config.toml
num_hidden_layers = 10
hidden_size = 256
num_attention_heads = 2
num_key_value_heads = 1
head_dim = 64
intermediate_size = 704
vocab_size = 5395
hidden_act = "swiglu"
norm = "rmsnorm"
norm_place = "pre"
norm_eps = 1e-06
positions = "rope"
rope_theta = 2410.0
rope_fraction = 1.0
qk_norm = true
attn_scale = 0.125
bias = "none"
tie_word_embeddings = false
parallel_block = false
init = "normal"
init_std_qkv = 0.0308
init_std_o = 0.00688
init_std_up = 0.0308
init_std_down = 0.00688
optimizer = "muon_variant"
learning_rate = 0.00318
lr_mult_down = 3.0
beta1 = 0.9
lr_head = 0.00864
max_grad_norm = 0.5
warmup_steps = 128
schedule = "wsd"
decay_fraction = 0.577
decay_shape = "pow"
final_lr_fraction = 0.1
batch_tokens = 65536
max_seq_len = 512
doc_mask = true
z_loss = 1e-05
train_tokens = 456500000
max_steps = 6966
dataset = "wikipedia_en"
MLP neurons of a small language model. Each row is named by its layer, matrix (gate and up: input weights; down: output weights) and neuron, and shows model dimensions 0-127. Each number is 128 + 32 x the weight over its row's rms, rounded and kept within 0 to 255. Numbers have three digits each. A neuron's up and down rows have the sign that makes its largest values positive.
A block is one neuron, or neurons of one layer that tend to fire together. Before each block is what it responds to, as a language model described it from the Wikipedia text at the highest values.

Short interior pieces of longer words split into several tokens, such as if in identifies and beautiful, u in vacuum, ul in modules.
L7.gate254:117061153160094149100099173136126157124106049114079129165156142102107176177136180136115127119107117142184064148130105119183131157147151056152167146133096113150118129151160069138131161090086190117115103098094105112120112132094083121162161130134143100172071172106114188138133166104126167094139054134150116147187136127105087107173095109135126161165160106169139126113109109162021128143123
L7.up254:129132108141148168144131171142162095116094110141110125164195135151153129123163086147078113180091133107166127063101120150128192131126115173139152059177149127151094126163076080148061134104123097121111088120197164145155125131129137167169138162071174139123129124101063092090145124140119119135159111145114101130124192171132118171116158129132115126073160146096141190138202143110122107102087
L7.down254:084134049161128156065130152135141123064144138141120141132155193105132068117106144055116101137092121134177071185112124134111123151102096132095064114140116125096126127158139073134140145076129132201141135121127108159099124139116159116138086173163142097146221091148121145163139106142152135161146127176180146129166123178100132118081182075105123106142097119149153108118141153066089104103148
L7.gate421:118143094140135099185166142116161134167113129108123143134130124113114174114096029163132159155139154090163097112155070165135101149114133121142152142148062120143098138149138120133106164180111178140162076107134152158081121148176163080154142190160092170149126110112109202142138147113135198081177136073112155166137186196161137135211213088138103135136093084130156166130100192051151101164101
L7.up421:132142146124059152183106148114118108151171152155116183105172113160086066148150122166128155079147096059177131126115160134108139097101160091143150130202105134129131111194131138115113077039126104187091177133134115125097178164101119067127130129169140125088144124100216172173130132110107153145100168108221124092091158126156084103154133116124087109185132064121123080138090140120208129116133
L7.down421:081126091144120097153152121128190141143131135144091145079174122138143110178159184099125148101115139121164138122157146120117171044140149167110081198161142129084126156094113094217136143167141132198128099171133118143127154122125130108158164154159101167109115074158085120143063119079118174135151147135139141153159129058127121130135096092095139140148076097114158064134130178154182174131179
L7.gate670:145078155134085172136113106107066163186133100130143162156124148164210074140096112182123128092122113141158081053177141132119169143123085100149086091131141134096171122101118127128152088117124196119142160087119103108059105086106104107041159144163152209155085083123105150190179169100129090135140122113113034134065130114150143131084143135185106145137176149138152069095099031102163094174152
L7.up670:139089180116138150176109142158139082153125147169105127104146167136091132099109125145137138106100143105111114129136063194113075138062161088131096103080068093146112109137127125116158141125166142125124084096135158097130115180060118124148108145053158160149082164114165105113103083106148099135152120054124157166149105119122115088085080154166134109164166125095208106098111102133150085110070
L7.down670:123062108170151122077109125155171142126156092091134137105109170106129131117159182116132067055152068117066148115158153131145120164164115122174127094135111125191116163148059153133115164057103144121110175120142073119165153124175141121155185126096128153165139109086088151075072098128116169162168152146150120110165132158151165069121011118096100155193151116103136126104049162107167179129164
L7.gate683:109090092138132180132083154082108119078087122143095159119128167151112144181122073172162102137124112128185110158138181113183152061098142140144155160153167121076159161090134151138105079127082116124144111113102173100096131157120083094096188168143093159159062157092147163107106155188170113092185154108128105114146136138182156124078131155112156129181110119185149152120073114137115093154118
L7.up683:169115153077077111161148109126123156120146153127124128142122156118107073142090098139165008108094144159079079126147140183073138149051156128159126121175111113136130129129100063085107077163130163150104111106137143061131192139165153109136135168076098120122083184143096143140102172142124139068139129195111066143127099142156137124145163140204091097165133135131128121181112166096141107161087
L7.down683:159112129134068069158119117150092137122131078150144125128086134104149126082161134153146151116088096193112105178159102186064131145075126147156161111164136107160133120131171092122141115144167097122094155140114107141123160175089187146096137171121171151154113161107094117121192123095099103090109122150124093126081127160122161107150097123141115108113111144130173037142096125084152028147173

Single capital letter opening a split proper noun, mostly B (sometimes G, W), as in B'reweries, B'ogalusa, B'oxhall, B'3cca.
L6.gate45:147092148112121174159115158109140110105133159140115158124156116143125108154129104086152160118104251093134023163086132153092124149154109154118120117108118121132045077125158123083115100129146109163200130121078103145126175145140087110121164102156081114093057115093136139080110156190107132066125185048182086091087130132129136123185159085138079098089135094180139108119079119182125124061141
L6.up45:133149165109141126138130135084138082122125138128099134118110131146156147110081072175185089143128115094127132150068079077197166104205152134114155126118094136114156151158126137109111122159163108132114107105114116132127132080114148131127049140144119142137109150130152096147150161162120121172136126087093159178168152064064107108144230125165150142160114125181128142145124165140119162088088
L6.down45:100086231089147138107081089161110129113141132172137122099137128173138107115113092148123109090125164133073130145087116058157121116155131096075156099111151183146174175135123167077199118082129144124101134127148122136147106069109140118111145171100142146116088150122118144142131165058109121168114092179093140133173107051061116126144149133160180137128148125144088114161092142153162132090100

Short subword pieces in the middle of longer words split into several tokens, such as div-or-ce, opport-un-ity, obsc-en-ity, gu-il-ty.
L6.gate277:130092185146105152166149179111128111134181115136105178112131146127107159172123147109106076142154096119132084117161132102126081091083100142113138128161067160153125130166127158153122169094105190066127080137094102133126121141129107156149171102124040059105040201080132136114134194137122097104142100121130122159107143081161161104138170173050124130114111112103112089115080080107043165114125
L6.up277:119110090112132098126086143138159138166137138099192158125117137124084172172123091115127117085098059175155065112147129116102137141121175140166086033147105163114160117191142143046146187083135127152116124078090154152130145097124101096125111120101146150159149144098136099151187109140176091106179136199100120111105210106150107170078142095109124107137114144139129127195139091147106103069162
L6.down277:122104131139124085116051134069145093120080092138188163158138180095105131199133188179123135132124156168102158065113125153104159126088153048220149137168150141115114106157134133111154111119095152124124122073143155141137161192112165124170159123154145115157095123116099122140167091188167151111142129184104103151142167136108110088108186099118149119108155145160112105123156116102106092064137

Middle or later letters of abbreviations and set phrases, like Ph-D, R-B-I, F-M, S-M, "Bachelor of Science", initials, and table cell bars.
L7.gate206:054110115088120152152061123144115086139128130136135160103169166146140141140098167135095128142096122170164071165061147106155130150183172095073125112152194099092149137118106162113117120104193134111121103186165156163173112117090149096104150122154079139112109119192134108131185078145121163077098127145097168160128069111151154081142135141136118188129132149080109107147095135096157095163132
L7.up206:111082163152130112206137120201110109041142122120209105093148079132057144179156133198125108101165197104140114156137174139112141138095104138094156089112143043109088102137114108143093112141135126139071146209081108095079140137149152142150136121084086131115196149156127152106102157133164107176189161114131111139106051099124173152162136129175079130089106147138087128153139061100153126179101
L7.down206:083158176126125093103136114132109143117140193150142119089108125174137077175188176102163127114110145096119105085141086075109131112128078148094141177151129171097128122168145161143085125152127132180147076156163101118141156062198095153089101180132162068123157119124069138067149192118167102142072137113131157112139159113118150168124147169161074110119071143180178098149113123132135113102092
L7.gate253:112133114135184145153090111094137172134187128118121092149121132144185144152137161178064199192140074140133100104109118117110119197128178098114126123129183120117119148087180178140140135133147117093090109109090110129078156115136147137112137141151097101092185149159153131102128124154178142122164086137133132131106116089163095154159143136136112174140180212096107097110101124192201060203199
L7.up253:098114158173130067104133188092145194147123155185114120099203109105145146143153127121091114163126162132083147081134094120189087147083130183096130127126142138131146138094168103150124116095100057090075136056080107125106213133140109124107108115118163084175116128149118155099143109072080128100091111147131119125135132112121161093135089067146164132127150086121106141135152113137163141105152
L7.down253:138140123113143123158100087099142173108183190135109144102154112101160111133122120155133098075129153134080099155132127088102120114153088133126139114196139096158147115118087108136120138117164105136123117088065103115115085000126081152047078062178111082140090107124115137099155150110118132141155122081133131122113101127144177163157047142081105149123193109106148098120121106162150048132113
L7.gate290:102126141143068128104133153111145115115165127113183083142177146107110151162104140138092160163131118115095149060132085099129082163140129142113169148085090131157112135122110143107158124087156111153123154089138023194132155105126106139086147152090113151169122100225157138082127103076191139135138108149165125117135101175129190151132136113090133091147122177117170172199148148123143146136110
L7.up290:125121140146137165110216103172124152127134126172127130133159120196141145157075143170098147124164183048109077162077195036147161170096080087107175138156121135178148172164106149174061090120145120144099113123087174129170152109170126173147085095098139129129159105138124118071150115130124095102142126084123129126153066095150087184145172140136175119133107171143156177107143146100111088181193
L7.down290:144106124150066136215129152091091108067097207111158161116119088159187134122095182101144127097132139134107107181079145139115127114160115168113176169095130136214133132139126126127095156102130161130115130107115130137105112101129106129098142158141143104114135124084084145127160166119131106113134159157089097133113154070141110164113237079180142139120132169099135131134126163153078175146105
L7.gate480:132105132104085134123090103128149166150179114189103123224114163132142129162119145191133088136118086111139139104112089099114131160103045133074124155147160115111096111109153075051157150130111142155114135149115116163143113178127064079124084066154097091190107181194172065116092133129169109130113168100163130139177060142144129127163089138132146148161142097177131143093107150120103069118143
L7.up480:122146126090042156163171114125130173094107137144137085159099127173092177128131170127094157064120109168137142094113072150089132150077045148168112125097165130073202129120125122120098102118126072135100163110151160149123149108133103101126150140099120118158173126122210124137142136081116124121063131106124110118098043168166125146147131157135104151162133159179166139125111171092086114124157
L7.down480:140113107158100139157147141126141105131151053147126139112102072090170145153103130131139138170072132097132116147097101030181135151148105198151125081102164163099170081201137100090166128124132116142114124146126072106173185154177066133168158114163132165113148133133204071156128179122180143137168160142157113159172107142162078066104152124104176152106096178154165227093119155096127147116167

Hyphens within multi-part names, especially after the Arabic article Al in sports tables (Al-Khaleej, Al-Dossari), also Ben-Jacob, Hsiao-yen, and mid-name word pieces.
L3.gate37:062136139095107118170141107094114117133112103126112140071111086181100112124115097221098138129108128083145149097119153084104132200129019098109137080090150121152154119053191094177162146078078104153116175137149115142115181153075085145077131123128129143082129118115135119144143099105102124143120147108069104132150140150111111123121113141091127147161126182132082138136117110108184155076070
L3.up37:161110135094143143156109145109154085137117140148123096105151117153172111080125107121185139106085141110096109093170149124140113128096106110113134142094104122104097144089072080135121154118142200098190112139100092081102114097123182091126123107129098088136144178142156138118071213169132071148067159133222113154172176158130178205190142111137156133112128142100116132117132132080090112131167
L3.down37:093187166153128134208131060115136113112110103154106079050148140197140145136093076186079196131134106125112126139104150156101077115060053060112129096179069132109153184110069180178103150088097141111122101111202156143075129153091126082091138055095139086166155138178140127145155151136106109083145121124161163121195059164098080121122130145081149130132123134094119133118120087177133138150110
L3.gate317:106182179172161101160142055102039139145108070197109077151189042181131169089086169142159085143099138166173159163137122116125130099152109080114080152158124151099147095113129150123172088105159132118163142177086086118056110146099088136158082059139125120120134133109118097111088084121161119125202124119105095126162172119091149092128153115133099109141093095131141108175130132136146129093130
L3.up317:107122097053094104075139178115154100123115096159147150102128104117128177150165144108191091092115095127211128172131129118075157137147102143103123120118151093141122071076177082105152080091194153140124138215097101115087138150154111112088086168129103076141139125092081135149094106116178134154078142139148097148093136080138117191109105095104078095115150152115148174161196169157082197148158
L3.down317:155116104082059128053129137157116124202184094146125081133159082147149073120198117107215152161102161157120133118138124161136111044128137115154121118122141175083173134170105136107169166103155126056133111186105099159120198137091131147150101165107124133098168134122163155147115112133167165107120107112074063102109187156101099134116135123109080084164101091096145158173126162108129141139157
L3.gate424:134155172150150104088157140077150141088157122158207128173106114222129162119112053175128092135119171066137151119152152097151085101166114092133119111083155108205120100088139080106148181128106120084159153173110147124142129098159147163112148182108099134125159124124175124066136132097156160047137137101068088106131110105143087076151130170162069139179164082121144120144139148128117152106147
L3.up424:110123137091158068154161125102157191092176105079125191134171042098142120158083157135109142118136154135196166071077139105185085124076095111077092149094086163131119130161105076180070091114150120092171068185152172106127138104142109165119111133109112102148165121166128177081109174146157121116163125060146124116208097125154152066150087121180165118172116155148116144124116113132127160111099
L3.down424:143116128169084123132116087145107105088147150117134094156164171092131143139133156158142124090112129118135120121106169117108077119125091170057126177131079124108144165145093131099095073133198166112161086100101108188198140139102091124155128102194118067134155159183117133084113154182092136114130106096141146131168107123139167073188161073116172118098135205134125132153177097080147081084135
L3.gate690:130157182127133128129142144069108140151114058117126113084201096133163173141091150084101053141078107126175116064125109061139144134131133109147129152115140120112131179134094114071075135080131138120113167162071141069160078133121096184148086226117112142155119167136120166108114119100103137145094146151145111116112128124167113114180150109173126091135092114131082150120138137102166116158094
L3.up690:062059146094185243187151149141121157118127112093139141169126162172120120173129116149130117189166130124105117168153151104142079149153156119092162083151179163150144186106105122114121158111153124093120147155133131135162160152091103147156106141119136167119145072139092173133111116064082149121108173091168156153161141135170126194176131092126150115161184169123100138124140128122077127164143
L3.down690:105132122108124132103160129051090148107133178150118137139160174173150111155126098109116090174078161084162146098186156179118173081113075107134183183124063107112103136100153167115167121173147105085161197106164124146115094184120124053173069087129166188098110162092122115098068172168157065134149135122122117102127131180135114099159186138139100161099131142092094102140137111133118117162163

Mostly a bare space token filling empty wiki table cells between pipes; also word-initial tokens mid-sentence, like an' 'illegitimate or c in coin.
L7.gate0:118103084071101182131111157080091125156161110138178150097163111106145195154149119095140173104144145170161105151141197106080130072119128097121107105167200149129168104111112163137119118048120110079117127102184114142101091087127102133136138110091102155079183076132148134087096106139153146181122130122053163091109112055101117140135171082112173155194093141141156100208164107091121138154166
L7.up0:080112103162155164192130175090140124143114112156152154109137143116138139105124111111061070117183155121114171118068122135159151103122129150105124102123140156120152061173150135106094114187086129182160205117159161132122088082096108162093125054188138121112136130141139140137095113099048154152119197094171114122148142167151173097125154131132119150116128152118171125145147142159077148143101
L7.down0:113182127129178089129126155124135149170136177112154143146060129146145088127100140134108120152121170218106073116145074127133104122123111140147090123118084162101159112128117094110114112139095148166175149105129133098096126102149076116134104098129164184132105128088195114154108085081100138158092169165186125161060139102113162129098201073127110133145078130142131157148133123127176099190124
L7.gate122:143149140204119134170087152131150167102148088121142111165116119191088180142147172081148090132161090100160171182108145107122163115138111117124140042142098134166121140104102144147193129192138095135125103100148031046089087194160159122135122135090118119111140055099143154141137170121128124104124113099143103133155137136138095119050193116100172128145188144120188092143100102171117156146095
L7.up122:137142135167195145121174116141131163091146151180119108122133100157077103149147127154103138118107094149154091070149093170152112093111151139127137115157147077159123114116124085139111130133093144125107082110184146158132108111134078131165160070092097156105188137159146136079147105195154111101141162176139113105094133130098141128149153174063095157137143124084091087119116131160169048113124
L7.down122:168101114145126129072147158139137124168157091146113153173117103112135128145134145125197103105129085130149170123149157099171099117142138153086134070148136138077154077147113107114171131145151141084109081129115187067094127104086109160066124170127163122080169074137133186139153157126143165109076120145133119138177200094157130136180202075116219120134124140103127110111120179058148156170093
L7.gate186:115076112163140116095139105109094130137116079102142136096121087095155105124081117085137153130138089108192124140171168153104123142099113204092127134184168163122138159170151108183199116172142131130155076074139119161122147110172108141152147151115180148169162163104082110188078106144206118095140143130167140198165079141180117125115160109153184115119178129132153100154141152157068106195146
L7.up186:123141150139153175159153097123067074159213160121122127135118098160087111152172151174104120080133135140123088171127073188136102179183157122137133076057112075149126090114113106157133121138154146177086113050135115119169124095129149161171096100120085163079181095120065134094166162158116169162084148134172151113180131108123128088100187165105104091101159097150143126101135168094136117109153
L7.down186:096125107138122164160112134153104119123119142101061089111136135160049106108155170142093130113101164115111119094137149122082094172089120089126103124096108098100119048111142108153133103131066149132089079069132139124128134189124117146199144141085114100107157067168112160136216109126162146084052125108116118167167209141090053116100225144166110180092107106142092158119158185055106107106180
L7.gate629:171076110118131115172176156138096127130128119174149128138070162114151182112168130142133142146134121097063124114136107117163100111186159076123139135198178128112129099130124167121133116166124163124148098115172128105153171049145107115141141114152086126108103194170121145098111164170142168128143172144118106179159088048130130109135150127125132089167086105109224149123139095125108162157150
L7.up629:142099131167084173111101109143112160107160141166085062142106188103082105113053133142127119172064136126177106134194100122112163137201132090122134149100140121152125090093103135141167158137103169064213173180088151158134080149118092103147100134103166074133143167139128111117150099150128244095123184156103121097116128073155106092109166214099074174161174130084108145155157149147138097114156
L7.down629:118167113164116189115091106092137067117204152173088131162132187150056118099169121129150133100119182185103148144124163170104108157165077135107155101129135094139098150113135146180123093140177134109139165141193154142147115082190091145160096109176146014125146178126152122127182109229089136088094114110156146106188081139135101123097124131108150129085137129168101082145116075144139152133119

Fires on middle or final word-piece fragments that continue a word split into several tokens, such as the ile in exile, ul in circulate, and ly in Huntly.
L3.gate16:166115099127144196145095115095068165191167126150125127185193136113193136151179137166154115109125138217166146178125178078147154093119117148147077180179145169089180157128125165142121119123113203208118142119139137105102154215102120168089112122172201096136130128152130138190098094111144161138169132050105092105161121167160108174113107125129117164116175132166109173095133100138100065143104
L3.up16:152152121133176166132181084153089209118177110107148116096123075122150080135153168134136096095094125071118098167124142156104136135138092129124167127167177181145143135114175135133088153100139147149151098127162125184143151096111064081166157145153115128116118121145053168141099060127142112119175107140119121181085126117097109126090154161118116128215177143093135152095115140149058069125135
L3.down16:145095089106163101145166116129186128141188156154185172140118093087077133114158170145192129157120123149131104164150162140140150129125168111109176124141116128116098134118198064155119163115060108126153104173177138119082134114061118108119162130108125034136106162055124106143107154105133140108113092194119131109182171120088128082160160112127087136117137206126135159149135094160110166167157
L3.gate193:125101089150155169091124141153108130142123213165113134123169087130155171144078108124148162146129117172146177033121113077144085149121132148153154200171194105128095078123133172119190116118129149146169158090101101116118105138101109185183132108116127124074128110104128125159132065160125130024150101146110166127131149128179071095144177108131097060084185171123123088139140139171148209126142
L3.up193:144104113101154120148110192162098080071132161176185162129099104117133148117142136077105125126114144101189103118094096150103167095078177153107092135074141139145117132173065105107117077105065152144163115131149141146154136123100172136119121115143118135143105114104087118126084157076111091081102158102140127119109105110204104117162101138140161115141149062156130180124201085084109168115148
L3.down193:173092178143092114129149140088119144112092088146098150107151114128182085063120146117061086096131124065115061160121157134127110107163152118146143106121130119155133140087126098162083099139170086063119105139113193103075088173166133139089042127152083089145052115124111119108191112086139101189088138149134077185116117188181096088079108084130145177144130171118168116129110102141137106152119
L3.gate431:163136128203115161086161077091146113170117195141128076156107086098096146120129149150155058124163134118144146136061116123103060072115156169120165137150135087126142187110205141100123143155140165149165210105091136154149109098144152137119111149144090075127122155147182157165083107145138107087097103131135100142129102107095125138171156188173134058107157196139177130133116154198137164091149
L3.up431:218141105136042133166133092099170086097079101103120122109117118135095135146124101173144162132189086106236206122121136118134118160093153165140129133128107106116161089107184143120075114124127135157161153146085189109141088122121128169133175128187190116085075117117133154113141101098119158168134123124154179122086104077177084139165138176151072085185139164162092072147138121168094167165127
L3.down431:086076143076161117080114104146120087124130136077103129031136103133157208085128117141065105103109143131103119162160125157066165137176118117129158137120178175085146079124080146181142158085125048106121098115184104105161156099066134137124179111074089122113145163143119118124161113139108167117115166122152161082181162148122120110156020111113151136184139116186136173119093137093159094135143
L3.gate626:077078090102040115116117100187100080104123167191140095111125119135070093106104081112149156133103129195101133158147138112130128136133101113114152132134127164116090094140085114094147171163112125160177139076096143178166061123117059128130074153141079104147074160121165135075118148121161115057137132126130069141174128150144176114171112116132125054152134158122183094132174110107139099167113
L3.up626:157134130140163098148123148161082060106166146162124201108121069092123108132091139116118110179136159146194145101172146138156118153155116102114115158113163169125133157145069158115093148117136129115167105115165112105136192144127097130136157103097125165093120166100149160144165140112151161115165113158068150126114087149062174180114100120131040099170141140111131171105103067128073135141193
L3.down626:187091147150134110152124134189143150152114129141091140108076111137153129109124128106121101147111215129124155121144157176151110130099147084142119162127177116153128168051158165105123124123130134154089148083139125097188149149146109126123138129131135145204178143147126237127056140079107165154145129117163164135177127128086113103118159105123079162151128121123073116188132122110128154137152

Lone "c" fragments beginning a word broken into pieces (c-eremony, c-ortex, c-asualties, oc-c-upy), plus "c." for circa in table cells.
L6.gate132:128138116149131156143052174171148127159172115172148137098123125134120159127094125120098155143165103139115115076130102143162139126062109188137118058100095092135113187130112142151126127114116099125145137142095031075166149125073112152090120087128142147131084194128159100132114119142165166153137122183146109132131133057088084112100108189078125087139088130122128057102086091110147172163123
L6.up132:101122127136095185090138116126138111113086123156141107141120114112142116174164097152095107130102171129172144137158174142154084155144078197116162151146157146196164164114197200105104149163146110152133155090123066168148088153118056065186098140135132132121110109129123089107133156088118139163073160123193175182114147132072110136142120153140154115143091194144055106211133154121136084181163
L6.down132:158155151159134140072118128112165120093180090139122099093080169149108112141111166144136128051109147128131175104141095101175159151168105136101134155189147178153161188140168113160146184134141139140134142073069131105168115079081111161099089131158129150112127132117087100084219115176134119142163126161166185152049176107117132146158204125110124137142102138071116105161151163132158147143139